Weights of a small GPT-style language model, trained from scratch on English Wikipedia.
Architecture: no biases in attention or MLP, normalized queries and keys.
MLP neurons of a small language model. Each row is named by its layer, matrix (up: input weights) and neuron, and shows model dimensions 80-175. Each number is 50 + 12 x the weight over its row's rms, rounded and kept within 0 to 99.
Before each neuron's rows, "fires after" lists the tokens most often just before its 100 highest values on Wikipedia text that the model never trained on.

fires after: " v", "v", " Comm", " pr", " V"
L7.up442:51 31 34 44 46 27 56 64 52 44 64 34 53 47 57 50 63 34 43 44 49 28 38 50 67 59 58 51 36 53 51 62 43 54 46 62 48 52 36 55 64 27 29 37 43 62 39 56 45 72 52 88 47 29 54 51 65 52 46 50 38 64 46 45 75 30 61 54 64 59 46 31 66 48 56 68 42 70 53 57 50 66 48 45 53 55 52 61 27 43 76 37 51 39 55 40

fires after: " f", " B", " F", " ", " Qu", " C"
L7.up253:46 55 50 62 48 30 38 41 27 46 64 47 49 38 50 34 49 65 55 30 60 35 70 45 73 67 41 56 48 68 46 50 61 73 36 56 51 61 35 60 53 50 44 59 48 50 49 55 42 62 66 37 58 32 60 49 36 60 45 56 49 59 60 54 50 46 59 53 55 43 36 49 68 73 47 40 45 55 44 26 61 54 47 39 39 43 55 55 47 32 67 51 76 68 59 38

fires after: " G", "G", "B", " F", " V"
L6.up416:52 60 46 41 30 49 53 53 55 43 80 59 47 49 42 32 39 42 72 35 53 54 65 59 45 63 61 59 53 70 43 47 35 58 43 49 53 56 63 44 49 72 43 68 67 44 63 56 49 42 56 57 53 26 52 44 42 33 61 37 52 46 58 55 53 41 50 48 59 31 45 55 61 42 60 69 57 44 76 57 56 66 54 29 42 61 43 63 62 48 49 37 32 59 47 51

fires after: " p", "-", " b", " sp", " v", " g"
L6.up523:43 58 45 21 32 44 59 42 27 65 47 46 40 29 46 18 62 38 33 39 61 44 48 66 51 41 43 52 48 68 43 65 37 48 48 41 54 67 31 35 43 44 48 51 33 49 62 61 50 43 65 38 59 39 64 69 60 34 45 54 37 58 34 53 62 58 36 57 35 53 51 30 63 72 56 57 33 51 59 58 55 64 37 44 53 52 42 34 59 30 48 45 56 47 47 50

fires after: ".", " M", "-"
L5.up249:37 54 70 40 56 62 42 60 43 63 43 43 49 45 54 25 59 25 47 62 39 68 70 22 65 48 54 67 55 73 56 34 51 52 74 39 55 54 49 35 49 69 55 64 42 42 49 26 57 89 43 58 66 41 49 24 58 70 38 54 55 44 59 43 57 57 71 42 49 53 56 57 25 42 62 54 64 48 58 38 58 38 48 53 55 44 47 52 47 52 76 47 58 72 54 22

fires after: " |", ".", ",", ":", ";"
L3.up103:53 58 60 69 69 38 36 39 60 73 45 35 34 41 59 53 50 41 43 58 62 46 55 40 43 41 34 31 38 72 53 49 57 64 38 38 43 29 56 51 23 67 52 47 26 54 50 64 58 73 52 77 59 41 68 59 49 38 58 51 55 62 41 29 53 54 60 61 52 58 51 46 44 64 44 39 46 46 38 19 54 40 59 56 52 39 51 38 49 31 56 40 58 55 71 45

fires after: " under", " pro", " sub", " p", " co", " I"
L7.up277:52 45 47 54 70 39 44 61 43 52 68 51 39 52 47 55 30 61 56 50 33 61 36 56 41 59 30 51 36 57 71 52 51 62 33 46 66 61 71 67 50 36 45 49 59 45 43 52 54 66 65 46 56 42 53 37 67 35 34 35 55 43 42 51 52 56 52 41 20 67 53 38 58 55 57 54 27 39 51 36 60 55 49 56 59 44 47 60 49 58 58 46 54 58 28 42

fires after: " F", "F", " V", " G", " f", " B"
L7.up413:55 29 76 58 57 57 45 39 47 44 49 54 47 19 68 57 58 37 58 21 39 51 52 49 74 58 59 61 29 40 55 46 55 63 49 70 42 55 71 44 73 66 39 64 29 52 67 50 31 47 63 67 63 64 63 46 57 17 39 42 62 60 58 40 34 60 41 56 45 64 27 53 48 37 62 49 53 38 51 69 66 63 39 28 47 58 48 48 60 61 46 59 72 63 46 45

fires after: ".", "-", "==", "E", " Pro", "O"
L6.up215:39 48 41 47 62 58 33 79 32 59 47 43 46 41 44 40 60 55 48 61 78 47 47 50 39 42 45 70 51 61 65 22 37 69 56 54 61 41 49 25 49 54 64 58 40 42 53 46 37 47 41 60 69 20 36 47 56 61 65 60 67 49 44 50 63 53 38 80 61 55 52 51 53 53 68 40 47 55 42 56 60 23 41 49 35 44 40 51 38 36 59 50 47 42 59 53

fires after: " G", " v", " C", "V", " V"
L7.up533:67 59 39 59 52 45 70 52 28 58 36 53 52 63 34 31 33 49 24 53 55 80 53 69 77 80 35 51 49 58 50 53 39 54 44 63 31 69 44 70 36 58 46 35 43 51 78 62 44 61 48 48 55 46 63 50 46 27 63 44 43 69 47 70 68 51 40 51 48 50 59 35 63 46 60 58 43 47 62 43 57 78 30 42 50 33 64 58 48 29 44 41 49 55 46 54

fires after: " b", " B", " sq", " sp", " E", " Che"
L7.up550:61 55 71 34 53 54 64 26 39 42 75 71 41 44 32 47 49 49 29 59 70 37 52 68 57 58 64 40 54 41 42 43 66 60 44 51 66 59 36 46 56 49 50 67 50 60 36 51 47 32 48 52 47 51 30 60 38 33 55 43 59 33 49 70 28 49 55 60 43 47 42 46 55 51 45 50 60 55 40 79 62 65 52 54 55 54 52 41 65 29 67 47 69 49 40 52

fires after: ",", ".", ";", " However"
L5.up611:65 53 44 40 79 48 40 75 54 78 46 45 58 64 44 54 50 68 50 65 77 45 50 73 36 37 46 78 55 54 49 60 44 35 21 50 46 39 52 57 19 57 30 45 48 08 53 47 51 52 37 42 76 58 31 60 40 53 53 45 53 36 41 61 35 71 52 51 52 50 53 66 60 44 40 49 59 51 50 37 51 42 36 64 55 37 45 36 39 40 63 47 49 60 38 48

fires after: " ex", " sub", " pro", " sup", " U"
L7.up295:33 65 45 35 27 63 50 73 61 60 55 60 31 48 50 42 41 50 46 45 35 66 10 76 56 60 24 67 43 61 37 35 60 54 55 51 32 50 49 76 67 39 44 42 65 66 62 64 45 56 54 29 66 29 54 66 45 54 57 55 53 68 41 50 57 66 33 40 58 68 49 42 48 37 48 40 42 54 45 39 60 59 46 50 52 28 41 62 51 46 54 48 64 64 41 62